{"norm_place": "pre", "optimizer": "muon_variant", "decay_fraction": 0.864, "batch_tokens": 131072, "dataset": "wikipedia_en"}
MLP neurons of a small language model. Each row is named by its layer, matrix (gate and up: input weights) and neuron, and shows model dimensions 96-191. Each number is 500 + 25 x the weight over its row's rms, rounded and kept within 0 to 999. Numbers have three digits each. A neuron's up and down rows have the sign that makes its largest values positive.
After each neuron's rows, "fires after" lists the tokens most often just before its 100 highest values on Wikipedia text that the model never trained on.

L2.gate216:528460496497498533481490508514546502519513532477466527467501505472481485507484508498481450491484543467491488505539542520489513537512509479459488501473523535495473539493489465531493497519481497497469504498439528485510513482555506467490496476486506499492537497490522521535526497483515494468
L2.up216:452515532496516491528477526511489476494459518521469538500542513532507483498452527468457451532482505491505543541480477498520514513534500486500552441466533518476502478491485497509464523487506498481529478539496523513508463507478474483529478531459515488490581506484478485482504490494503493497
fires after: " B", " L", " T", " M", " n", " m"

L7.gate252:564480505535459494441494512553497485461490511526494507478515504491522490497515512528527492474529494549516501500499531489502508471473526481474550477495499519543517500499521508514494536500509499522524497504494477483577448481492460456505521516539472475484537514467460449536479480449508513475
L7.up252:532487526471519518484515483481545502504518484463506505486483504498488439482524504512518513488483501557454460485503525504521496479427521503450500482459499472499507474470530517507557520486498527494518597497518478486499518516499489531496474513514484497494551498528504523522506496464520503521
fires after: " ", "1", " |", " (", " W", " with"

L2.gate451:479483521481474463503520525554542450474504470531517536536477505523523469514496485487525496524513529493488509504513502483539517493467516475502480471492491511498498458509516467514506496477475466482494495479525521490455512488529443499507535522486504536516455510532522478476532479492513473554
L2.up451:489523489446526528542514490478534554508479486439568501498491520521494503491528524493437538506471482477530523490538512475464448475496479541502463515478540517533513485526533507547499482509501507492501483500517536485509507523537502433488525472518494489508514500506474509476500522542505533526
fires after: " (", " the", " Min", "ast"

L5.gate519:556512522561494438497551491512435462484489518530550449485497501457493509484500447517544521494513500509492515465573504511505512488488534538475490542504498513523520523509541523545524476517484494511462515488482502485506502484497525516504506479508460550514498510518519522454502533480536502472
L5.up519:488521526499496479500519511501523491469512501498447483511473514516457500505524497501501479489451491490523513520528531513518514488484505486518517484538453488477477484503527491511455516556516532473477500553463522479508474460510492485527499518475508458436498486479493398506470518509466459478
fires after: "9", "0", "2", " L", "1", " |"

L8.gate524:464493530498492479469504447523497483491494541502489491500515522529507442511451540500506488502484493540498468558467527546515519499511492515509500488506494510474540529507449459488493515544525516525497487510494497535468525470496451466487482497502529442485510494469440520501502514510503507500
L8.up524:524469478515468494515486491534457494518537516513466493472505502487478496451502489489470506551458552486493512493454498477495527471490477460484512501530506527474502505483499491482472459471482463449517504486517513513493503537521555458461485548495486458488524480464496503569512541521512468516
fires after: "1", " ", "0", "9"

L8.gate102:481507493539453455510477521507505473514547504488502506453485529541530490542499499489511538494521499512518529490540487494580524460501500483493473513451510516500484498496527493539504519504496528521502534481469507461528456489509476508541511534512482492493476485500526468483502484484502516481
L8.up102:523524497477500508513513505492523484489480522516476517479472485534530511526517498561492523507504471525524496503464510513521513482480515502502488503547530453524536515523486517517516492515474499501528485517485520476510468541533557482510550518512475489520474490520520504505488428484527474484
fires after: " |", "0", " (", " -", "4", "-"

L13.gate464:527502487474501443522503476516485521508506501495518503467489501486486523527491489544462491478484512551512451527479481456523469527537509515460502515507539509486517460533485513473525464466505501485481499539494487488461509495486468551521501508516489522488480519509425488470502486489483448532
L13.up464:501478505473546504533483524487474548490524485508563540501461514491520518498506492546511506519487495544493499513484534482501480500501490455484539418530509483503484521524505509466495473525509487506545506450490472523519477489492530525489488516538497490459521526499428492455528498494489486462
fires after: "0", ",", " |", "1", ":"

L8.gate667:539480492517473497523523500517488490471454529538507473530513524502536488549537517457525484509509465497468527508503526539525521481511545518479492511493491502509501495471475483487533509482484498480486464496516522475462504496515475520519533485459489470476491527522496483538505536524496488514
L8.up667:481424546503499491527537546544484503516491490478501469483543471505487482501521531547498511488479485506458509489478525471518514499490489477470503511503476527500499464463524472482484510488484496509498491514497515491490498508474489537482510504534460512489524459543527496501518482501489489494
fires after: " ", " the", " in", "–", " S"

L8.gate437:527498533508475547477479464494487499524486522490533485495522530501463492455492480518462502550458517513536522551491516512477501484547531500508468501545513497456487473496459482470517535478504507476446515469528455492473570543540452484487492520510495513506532483464463492491499480483511467479
L8.up437:490448482529516507529478503516535493508482510497513513501495524500540497490488512521505541484423507517459517490518482474494535484478528523494470493461489479464586491521486537479480488474503522491469500496551493493548492511503502493478457481502500432436508465485493507480498486483489501494
fires after: ",", " in", " the", "In", " from"

L7.gate458:510527525538497500515552529528501484515480496483513529466472495489533465457494506508515463495522481480511485504533468520515495510514498484479422519493461514507513508538512506487524549471474512530507521441448528547484498518513467455468499490548489502537482513496504498442506501499482517506
L7.up458:507495510497501479499455506524473509504515516478548516540471504509451502484501467510519502500536511496484456481486455518514481445515530514511526493531542495495545478563483491503477529515452468446528470495520507527531495479484459457455465516481484454555530498474472510479492510506508494488
fires after: " the", " The", ":", " on", " |"

L7.gate17:504477514532474516546513468474489450449492531500494509505525501523459480500545498521485487489504492504512467485504490465499520494487427543531549520468524511574499500535486538524519477497462475491549488487446452494513487460528503520502524491417488505517508499511476504478540493479512534489
L7.up17:482513505499489483510514504513533473479530503470457486483498542492494532463512501530484517499493518515492499499469512525465477522479520495526486515522474492518497529500497470480470503540451510465493504520516500493527497487545461487479559500502468483498495520516522550518448469500468534498
fires after: "1", "0", "2", "9", "8"

L12.gate309:507488522515528463476464516516495516483559478486463542514512505532503489509494482498485526518506525429498510533483516539501487464489455503512512538471539465474491504506487479505516483463516479451508450501455478528490487522495503540492480524496527492547519513505518476512464502480527506484
L12.up309:533480456486495478523512467487497500468481477495451521521493499502533482481518489521521482489543490527571506513511483525469547471509438481501521511512492528523522476555527515491503482507558474496469547569491515519437519512498478463498498492457502523495449463506485506487493495511515497542
fires after: " |", ";", " on", "|"

L7.gate418:499524535505468488502514518565497501480480529475496484445511492506495538560495515477476487494461509482514509529498523482500472519501483516502474515469502536497514513534536443505509470482501494487536496484511477490485498518479462494521540510516480485469546510480493492497460495497436483489
L7.up418:491474499507492514534496512499494486498492498537520503481539491521512490527505516482506536522508471509496518520531528491489552495512516530474483466524473489479503508484484507523479491514498518497525479512472490485492477508493505496505502428482490508518482519549471520436483550507531489499
fires after: "0", " in", " the", "9", " |", " In"

L13.gate147:487513502505497550484456472457529469446446517480528476484500507485545502472475547463459468494484499508459509520473436480519530567549499465491512530509500520475505485479530502457519481510520523548505500505512531463517490499500468521492481510515460524507512496483489525467527477525533506515
L13.up147:506479477526488497539479527451499491553461493524483514572437579483508492502504528527486518499499517467485485517475506482487497502478500492474517497491498521478489533515517541479503447535524490507472532536503437457488499479515486486484536497503506460476476513510514496506512512527546551531
fires after: " ", " ("

L4.gate533:470494472507465483472486489534518487539546463467470508491481557473554500480452491524480498465483509520521509519480508496524499498542511490522521506520531508525493526539519465496486495563540533485492505507493530526464475517464479502509460489503501476540495497496546532477518494511485466499
L4.up533:457498500487517566463492505478459512475502486526526500510490507474490489455490529459514494498533479518531483484474474507484526478510494499497485507518447517497513488455522505480507498515526486487535523477493510552500511499491537482513472494463489553522488492453459504473498530525495510476
fires after: " H", " G", " h", "oc"

L5.gate138:481528496504474485507482520485495498467483504477522502460480509498535521483506481501510550496501491514505523524511509538484498499479473547480495521513499456517444461489489473506518542502525485535465526492489489496487479497456469538533497504539506493524460465485511520466511512528464490499
L5.up138:477501504527478528517532501523517509509518525522473438495481498496502468455493503452481472537500518521493485478512508467537505500444513475525522505461520517478539515536524526497467505523491457512456510507499514536490513483558479463504502514476502506516518509488500486534491483482521467459
fires after: " ", "0", "9", "7", " March", "–"

L11.gate8:504526526514485517495501528547497496459497457484503455503460457477492505510509467501488495527528536494507494515525467529499473518495526502480469500477481510520536539495490546509526539494511507508474453462499509486548509506500488442444481465524501498504530544503499458450510507512498491547
L11.up8:482486478493486516464496524499502500505491483469530478532533487521495489529509453562516490497494521511522553435507480516492564467472522475508459496491489482488552496512482527517576532494496489495500498509526489525494466491500534513508509489481490463522499514513524513528477493494537520452
fires after: " ", "1", "2", " a"

L11.gate70:512514500487500482467502502503517498510463504497472519482508525511497488514489487511504539535484504550470521517521523458544515520510561498532520512487535514514484513486533473488453494537505505464505498512490481502471491460492488462512481517501527488545515575487466509441505506526449498495
L11.up70:503494502518495515497530490461508514512515515498490524506495510515498460521555521511441466501528469481494544496484522479478499472518471508487474542543525473503486488487508491476525529484522507510488505503465498500525519497489446466562540484449504496512510497446481506499512518513499515471
fires after: " the", " a", " his", " The", " (", ","

L8.gate155:483447490538509490490505528514502446498487511476488499515551488444497499513532495508555524540528467504504524515520524498450515497498523499510495488502479507494498488541503466469485491509503474522521452462499492449499519500512479492472522455468501502520494491472470503503475471464488551493
L8.up155:467481569476527522524482489503493524482528491490453496517442514485462494479463507517517498534498472477504484497511455505525509526506516438494494479492492557504474473525529485476485477493501518497493523466409466522516512513523514499472479493498556495462519486514514474484475471503512533464
fires after: "0", "1", "9", "2", "8"

L2.gate498:511534539484469503559497475509497550451510492484488511522530457508482495518573509541545505477485563537493518486464530489548507498496507482503485481462464489481490482525487462487516483500501499522496485462513493512499467484512522524490517481508478494472504541490493517494539526487512484497
L2.up498:487502494471563516528501526493530473536475499490503482474489501538482483505528476483516533475509470517526521495504494513489527550504505492526496534492528520558474480527498462492532506485567482486543524480440490514502460482501552499523469492497485539530502509497502535488475489517499483510
fires after: " and", " g", " w", " Th", " b", " G"

L12.gate167:489487554504442487476534421453503445504469505499481497510506527526479504464504464470461511509514514508477491470466453535505500499495523510480515528519529510476465497500511505498517501503543475498501503552508475489437530527521495490503489500507414527495494501524479514450531481484489449499
L12.up167:507473495520510515461470529494490541506536472495452538538515495481486471501499535507483480487488493519484509487510473505485528463487493503496532490451484503456486463489489514471503498490476534490519527494556494455511467476454498537488492514522538518478507481474498480517494480498521498486
fires after: " ", " ("

L4.gate119:477520459548497479504560506511521490524477463500500474501474463535477523506470545487510529527514538488472530455506488443534457478518497532527474506463499507510524522497483493466497488522490517562481489513473543511533512467469511444487491507440457522524490521489437458559493515513488533494
L4.up119:519496478478491510509448512492482483508525460480517502494496501509509511502514545518517540492516497519447466507453492518539486490495553510534489466481515520552493474504493547472474472510508481496553497543511496507480535445507492451535480514467540504502502501465487517469481497550512513484
fires after: "\n", "|", ";\n", ")"

L2.gate557:510500491506482498501513550442529547515460497507534561467512493515512493519503518488492482529472537497519512482465512455493513512465480543498496549502548518479542483493500470513500567533457504464466546481521478500503517484511479491516503516500510452508503478493464502494523534479477481494
L2.up557:511492497477498514534462511558528516487496506545468527493542488562489514491535504491490499514497472524487484516517498490505504514512537531485513489497566479484491462509497506462496494472514486525468497473515499490522489505492516510518476477519500458528515511452497526492486498482476501491
fires after: " K", " T", " F", " Miss", " M", "T"

L12.gate155:498480486459495467457519514438524520536489472522479491472553513530531531468514567486501486555471478524499473542532522525499511511449515490520509519491528530493483511506476457488509514515489485519493466502472491481493519547511503475480482496491507513517508491542501448518512466479498501453
L12.up155:528477454474436431478487522483533526519511463542538523490527489516521467494549498523527439467448472499480500485495530496494526507520508497486487509496510443534525513505532510531487486546477548505492519519494518462502497491464532462490506514508512508505477512491491462504479487515500528509
fires after: " ", "0", " K", " La"

L2.gate509:481500500500498493512474498497511521487488528440491498526478438525508499543521508522510525471465529490521511485516485500433519517517528477554438468469478504514472498460494547512490507496516455469510463487522474488525483510514477475519480515505464511509476482475522483492479536510520467527
L2.up509:468485495480467504490509487497545511492490520517489503534478501513490494489511507494531523519479478502531534520463509514532465509491547497455553456460515491535574543549501529519489526512522506491509510479519453511498466529521473513517543501488523490498548524516460518516511464498503493513
fires after: ".", " to", " l", ",", ".\n\n"

L5.gate87:492477469513492487504535476523487527492474498487481530460463503486543459481507470550525526486464522507517529508498475493516539510426484517524542493475519512526532494505502512462489500525446482538535486518469510504516502494497531514496481448526494476499526503534508532480501490514504560454
L5.up87:505493505510507485535495485496494505517510554487484490498481472474527496514422476498514493503525485513500499466519503518512525509489488502437493465529500526484462505513527491518496524484506527545493479480518530490498535467514481500509518534456493536516552491474511504500508484516487502505
fires after: " P", " v", " V", " ad", " E", " p"

L7.gate649:454474482479525507449507497499442524444528532456483515490457504532488508509516515515499505490507480501521504537453510472494519493517485504521513477475531501457530484533548472448504485496498509530498504510502477493498515525471516494474440495496483481529521485457498489478500471521530563537
L7.up649:495485526493496465507508548486514477519508475477512519508499462488496484540510521511533503528534520493507525506482512494496517480488517523508494522461522511438476515455477495487485493527505508469518505525475515483452498413504474503529512519479505511512535511550511497519473444543508516495
fires after: " P", " p", " St", " cl"

L2.gate11:470532503554472498517471488530485469515489489511512492537501467504529441522495479503492499537512499500524511495504505518500493469490501555537464520534530474485474513484503470520514484540437474478524541485486451503503506486549483537467505466540467507509516475505524503447517523485447537521
L2.up11:502462489479493479494492546533510474486498498494517455531496468485470483495493517524488516509550533503517505522497515496506495497504525531477476513540538485445478453487470487503461472479493523498548512505488478525492480486500460535495518519510497528436503506514478507516504552520481490510
fires after: " Sy", "-", " R", ").", " r"

L2.gate344:488516557526437521505512523489523524508516480470462474484500494534520492502525499520534467466459530512473515532484491505469509485505516554494486506505491515521473459471501481512521522499423490519491498528503476548461497531517502559504505501467497487464513503469494480490525547468475463517
L2.up344:485521534558485527477507514516543451464475518504483466468512530471454456522534515496509485511458458517529514512457473485495490475529498490524551530515520486483470465516487442558505501461482517541472533522463509553509527506507526529501486467490476504501505473526512467503501480460494474485
fires after: "A", "S", "H", "I", "-A", "O"

L6.gate49:499485508526477517475509489496477495499522502528445485485507527503502514488496514478471481494527524523490510486519545491507480551510499517528486478502497523465481503507498490511505498476486488550469513499507508505497507505531481601517514487487521442534533499513519488508514506474498511470
L6.up49:489541481537515524522512478490522502478499532515496519526551505512539462531529511530493497562469496492461511523494538503513506483531525489487469539551488474463488488482537494518488516469513495526469502520480517519526507538557491516512508503484540446472527509531478536509532530469497493506
fires after: " ", ","

L7.gate605:503486566513506503500482448471533521488524488475499496476512514556492476533495493462495516514492500495526508475512509502481433514478436508482461464479487494499531496501486485486481511521474498565487447542518450505494457490484472468499513516502466483512505496505488518498468508523455508483
L7.up605:523534554510505527475478468473516498505537494489484491528522480558503551444500507509483485534477494499538469513509485447534509477457476455508524520527525530532501499492475491501474510506523509500525514469457513526570518491529482499487523514484506509521517501495480527485523451488445481498
fires after: "1", "2", "-", " "

L7.gate513:496481485541519542534489518515501477473484539490516451499527511480499480493505494495450485497515511487504522474505510483500459422503501456542484506499510536482491497522526523478479499485534521495475485456511530520473495473487466490500556468478499491507511511497504493510505545499528525491
L7.up513:511493475504469469474441493508491475540521510476501471486447533500493474471476466522491539475460529499485520517501502508493505517458483461482524506496522503465466474559510480518476546535470528499511516499507469484506481473501522562508538512517520485474523527520491480527522489518474485561
fires after: "2"

L8.gate334:504478513508514489487485444537539512488457503506513456507482517480501514543519527475531489494456527547561470513472462511529476492501499469546535495477519502463506465525484434497492513465513501518530511490484538495510470479515502532521473492463484469497466491434496536513517505517518511491
L8.up334:504510453460524464497489475536539457497495497478507511437489528459499472503497509505551512486480490498469475503471518538534464513474528485495546513458543534456496494497477498527482490521518540466520498512512502493498531509483476505512464493495543536483498480530501516479513515487490467501
fires after: "|", "-"

L11.gate534:535501512534510431513477520526492503521511478525495519501456484551487519468533455497474506498535467487472453498542514541516493471474509479476480481533516483513478456523526542495540522496504506497462471526493513527487508510475490469464512539484511510510530516529498517465518471436495515499
L11.up534:479520510473507499505502531502495529485512476493460513484464481531489499500533471518511497459513493505528451479464516471476519497542530506545476563540498536496516507531528519508562474490508544494494479503521474496505531493509488501485482492508514522519526505501491485464482480474472484503
fires after: " the", " The", "The", " st"

L2.gate696:530521509538457518530488554489517517488509499494445532485496515500494487451518478486470488502475520458488521492463534507457486487491512503537467508545483467467523456469558498501454492540543499481520533485468508525497522493494526496526502495508524485526524496478482490462509491478505493557
L2.up696:567461513515483446507552506518479539517503485486499490521481455513475505473515481510505528491544548519455479495486489492464512509498512493468510512487529520509487497474532499447480478516463487513508493530503477514475497523442480503495522478477510501496500490538485467515468484521490471496
fires after: " |", " the", ";", " gradu", " a", " G"

L2.gate438:508494492502524474486541534515464500508492553464543481505517497499445506527491476506505502507514514538511493543438528519485482501504522498536488493477518521485518510512523461530504489460489466517495494487514489528500483462534474552502519503513529503468522500517492490519526503459526486502
L2.up438:499470520503490470504487516483493478511485514519496512491498489530499479495516495464532506482466467467500511511498518471539452471515512516475508557503488555505507514500505499520495528462505464505523459518496495528502521461528457485504498515448492474554512501510502522484479492488527491478
fires after: " P", " B", "P"

L7.gate315:499471524523471443504474496553474507516507514502547533524519496486496493482543447461531478491498540468450496455532484502521489485513435507489528569531540529524504489494492506514520500483553513466494514466469473520488484472510501512528508467548486510517505490504502515496491504498489492484
L7.up315:484479520527498478470511487523500479484488515484500472480442462509503533510530474480474475489483515532513485496497501499528501534479497497521496532481499455530487479531493532517478476483521529444519475540503531470502516528523509453491493501488486515529500514482541519493486475454497519480
fires after: "0", ".", " ", ",", "5", " G"

L5.gate47:473476497500472490515500515492495472526471511500464498506527496496468496470472540501497505485478544508508489458502472566518499509524468516492489482496530517522560496503516478509488479493473526559504478497486518472509495504466475428470476492504507496476493468500496493543518467483512478519
L5.up47:460458471482523541493498489534500522483510483555509495543516469547458518493547492536500541487486543542506482448463495510510492546561495428479491481498448504472520494535516497481489523489507512499524502484433528496503500465519473484504465496510523479510509438491471500481514483469544494488
fires after: " |", " G", " Mac", "3", " g"

L13.gate305:529521459485517483488514522487525525546495538561499523513529473492516501486504488494457465497494503534546476527512533496495484528531529510484463468534488520447446485563490470455508485527513479476491515526489521514505491451501506496490497519514495535477485512520500470492492523489497532468
L13.up305:503478499485482494488509498482530506496559507485469492480460480524508518489451464556509511509498492521481511481509536549479479517471523498503522467533448498529523508509558496507525525531508502503516511519464484508508486495469524450512474533524482516515470506552510469487493513522477502520
fires after: ",", "°", ":", ".", " ", "0"

L5.gate521:506522520499492484529508474499523496492530501498483512533477504494489530494491468494465490508484545510495474492477481506497513477477471504523483505496495436556524499509484586480481498507504511518478520519507534516528490517485487508485464502484496503511479531497537453462503475469488541504
L5.up521:478479493511467484471515496553497552490510478463489525552558483475512479522516470505469552471487530495475511514477523485493537544478509521530480519456502495516582477473530506507470483527497522508480466499518473497496512511484469528459520530500508465507440497479491518467441504510533491489
fires after: "\n", ".\n", " |", ")\n", " for", " |\n"

L7.gate353:528494495492508480464497523457481563487454492475496509508517486509548522505487503505499557519507493487505505513484514495495479512494467531501528486483456447475508477497489534518473455526522479525476511483504468462506474474472453455537515506503484520503519487528514543502484486502499522543
L7.up353:510499548481467538530501554526509517509499463530520456516519507485514508497512522531474508469464448486471500506474500538474467484504478517483464511543500519538495483480449512516458491491484482521507481537515540499482518538514464505510516522531481530467492500490504507508503482522478498523
fires after: ".", ",", " ", ":", "–"

L2.gate389:493489459520516511520562490495493525507492483483507498491491530434532570495461526500513480494556510531533501516494489507498482519503512508488483449477490503474447460513514492546500507513497488495497497455508476473493537553505515542485496447491449508535510540465542470489514476470460520483
L2.up389:508498510500504487535496435533539469479515485514500480484529468540462494500481490529458572469432492478498478481549494537499478481493550497502471535462485468489501560479519513528512498493467478522507469498528503511514510492512503482493491474525465498527531473488523453482467524474502526501
fires after: ","

L11.gate178:520488538485516485532494512513520488497506479521557496499521491497492525512506457517533504501486557493526488499503516514531496519492493460491537511515510510514503464551513500514492491509492489557503466481434541525530508489525470484525516479487505504521502527515494542516506537453497483495
L11.up178:511546470500499522513499482497476484486535494499534499494511518535499473502535529492554470526477506491509461480459498468524497493496536463509504538475520515553514549463516513490517479492493518538502473481466534499520512471477497528473467525471554533479479494506520496522523469500510510510
fires after: "1", "3", "2", "5", "4", " "

L5.gate541:517504496500494535493503536544488474484476543506511503458478483518526472471513446478477507452481468497466497522492475506490491550514504540486487494486473499529473487497514521513496504511493467476551476518478496479467542491475501562516534509489508491491507499488513496470480525505450503492
L5.up541:523456534537487531486475509514469502504499531494523475506520489502547495491483516489544513517500521474497583489489517555517507432510478460520504474471466530494487503468465489559511533506501512502502510514483458478472507500512517483507471509495489529471530563486518452443507502535528518501
fires after: " to", " and", "0", "9", " cl"

L2.gate549:489466494509527511489460495540480502547499503509482516468496512498492497482547501501456524486501509510473489465484530521496532517542535487514502501504504463540526474492535519521548488510499479506495494509494465483485489492555487486474500490452496463533483502475471500566483453514487492491
L2.up549:510492502512531507481502517521512479534486489500490524537528542508504556483519560491536493541450460491531474484452539526545491512526495487504465512498476513475504519509502551514496476472503493519512494477532497497477500477498485473476473520525473430509502506540501453486521471535519501514
fires after: " G", " L", " Z", " D", " g", "G"

L11.gate672:488493477490494475475516503501461507472483517475529499503500491530535490506485464511521528500478519546500472469526493585501497450520473498482479541478513500491495507528494472538503450462468485545461494503465451509503504534488505482510511522501489486490492526446518514526489453498530500468
L11.up672:496544489511495470488506516475470482496469526493495464507519499532503512509488446514488514516509440477510505527501544485493520495505451461474504520519488522501489517495469525552555458470472476442526470526457497490459468520483505478496495534450528471498474488515529483489509491542506512523
fires after: " |", "1", "2", "3", "4"

L5.gate499:510518494496466449507492489486477510551534514469500478518481541503532533486459477495520515507508561525528477507536492510529537484496502511505524544488551521507500512477500523491511512492457506492475529499478459484497496492449482566518495487467513507453485463458511482514520493531481473504
L5.up499:501485500491506525492472492447505498515487456542477476473511556486502487555499529461514507548483480550504493490475517510498539486504466479529514540503482489488487539463518476476501513523478562513485516496450493503498462516515520505468506511533487488496526477516516506538494460531493470463
fires after: "1", " ", "9"

L7.gate408:514478536515441501503504490513480514493486475463497479496469505506481507468497520468510498503533502516525492552499449479577466498493517473532515502492522509520508520534491525510524514517513496519514501489463500503530467474434456480516508496502485540461553512549509434505502547499503530484
L7.up408:500494519497543503464522504488527520483528489503498490477556501490521478496470503485464478500486489462501444542474479477510503475495485485537487490510471483474478578467512464468523513455500490484520462497506510501485512496489531574504503503452543538539477516516487507522455502486503536500
fires after: "2", "3", " L", " "

L13.gate340:505536512482480509464517505509494536551454492450504534529516508460477450513503472504525519471453488510533552509487502514511483492462481492488527523527524484520465494488463483496491475479527511480457423501496506515507530567493512501456532460497529512554538510519512493530491476485505516467
L13.up340:485509517487486535466489487509515433487470495514534516466462514470478507486520502455502466482484458501491497518518505550470481493505513504496505526475505491489445514529496454512482527499486525477471535528505484534477512515496544452455507503529477469486545512495554523514469496492524551484
fires after: "2", "1", "|", "3", " |"

L8.gate317:445499506509520508498474523473484532508444512477536464522508483486462499495476496505510501545494462490482508518480514520470484511505514492479499495513470527484541499490514493507520528545481525507528495480489508494478470466511531487554465503498511474550464526492479492524561525517494508528
L8.up317:523529485509490482470503503514469441478497469472506542537546495489505520475487489499499504524493418446497486487490534503470477460503490518473472482491494505533491497516495522512484538498514495491517493446539509537456485489478483504529492541493511500518526501519516479507505533505518552479
fires after: " |", " No", "-", " P"

L8.gate516:503514522529526453493475459490502507460494507453532464546467495529495478470513482527466516486491541478473499503508490469462520490432483502514472449524503509544533535508510495476512525489519544513477521463482482535516564545551491481482517456480532491512549532521522519478530541495518538488
L8.up516:497496504503413540533521510498524461512503529500494500488531502505499506469489526522457511492520499516503521502540532480524492515457480493533509505546500509501493453500483465489466526524462478517528511515513515470513518476503475542545458515461486506500514507463501475553494536497460487481
fires after: "2", "-"

L5.gate403:497492545540490473512508511506502481494493510488529535499494502532527497505489532517492519498483453421481481497489543466492545522454479523515477520446494490518532479515572496495500537455515532484529524521516478518479504526499529473518515528465551478504513504494486509492532493529482497493
L5.up403:477518469500512502528479509536526514452494496495540542503462489474529445473462512478504544487519506561544548510537474499467526490456448475501482505469516500500498513515496502515497545504474541505502520538490497516497491491531506476474455503518511463468515453503496488446484507520539503515
fires after: " ", " the", ",", " in", " of"

L2.gate368:492526504448505492476497490513488490491503506511503497514465515523528509494536457501515514490505485509556523503516526496467498486524479475482500533518486466490507508543507508468474523511496481509528523517491544542497508512499455470471432513518409476487527485489514465539516477474509500457
L2.up368:515517511490521515476483511498521475530444487486505519523453502498487490496543446503524494508483511525480501481524480498532496486474477480527522520493548506489466533520523496478503461505499440508518543527551556481513523472528556519531553490493517506514492480485491461529470495485482482452
fires after: " P", " p", " f", " H", " sp", "ob"

L6.gate441:510470497442520521487499472497499492500492486453507538478518538536468466502513506508563537475559549526505525503519513503496529486491487532486528518480552474510511514512542483479509500565537514480528483534488552495501492492510548530497497486475518510522501473452518508462493512493474500536
L6.up441:458469470514496525481487499487513518525520476469543519445510491509510457493487532494488493495522471483491531524501494522503501493492457535487472515549487520484506510454446431538513545511502484558486537548419483473470535509519505479500548517502484498526520545454485483501509551473476492503
fires after: "3", " Cor", " H", " cor", "oc", " Col"

L11.gate298:500440491456477455532476504481503517486498505515560531494484498489509492501486478470476558497457476515521516482496502517517469500523492519459476528480502478475510469464485518467509468499503512487508529500513471471504480529522498506543542508490504526452539539475478544525506537499501530484
L11.up298:501486485525481505501488503535490509543512529497454514498517480461513495477517534462502460538487511521495498536501534494469476498495524519506523531487533495494501454522508518539444486522498500502530534500524486483507490525495459507513496495531493519496523493489422482498497474546556498502
fires after: " ", "–"

L13.gate547:500500504545560494531500486494511486486491462496506555475478529511433479509486534462517525492486459507498466495459454525519494492516480486480497496523559503551530493535513478452490455484485516511484498476520521504480485516544491494525473491468481493508493528536509509531543477496509498503
L13.up547:522494443487530530500492501491525499502477519475504548464525481454506473510496523474506502469483472484480520490455528517475515505483477542508516473517502496498497467512538452515454558509471478528481469451504484490514506490505463501476495484498494499508531514453524524508530472480540459482
fires after: "|", "-", "2", ",", " February"

L7.gate301:494487504544497483535488541453484488439487537473512465476511496511495543513550459494517465571544505522529461478522497517536485477510512525483484482482530492505505464495514500449459503497515487497512517498509474507508497503499467508481454446502476517464517476509506487490498520476486481469
L7.up301:468498521492481520476470550529504516506479514535533488472494488490489530557457495513497494479503499500493503545532519529513494451530510514500451490564510478495524480485473528481519496536478524486509529499506511506420536477502551476497475542514470508496508506495476498513559524488526481521
fires after: "0", "|", "2", " by", "ulation", " ("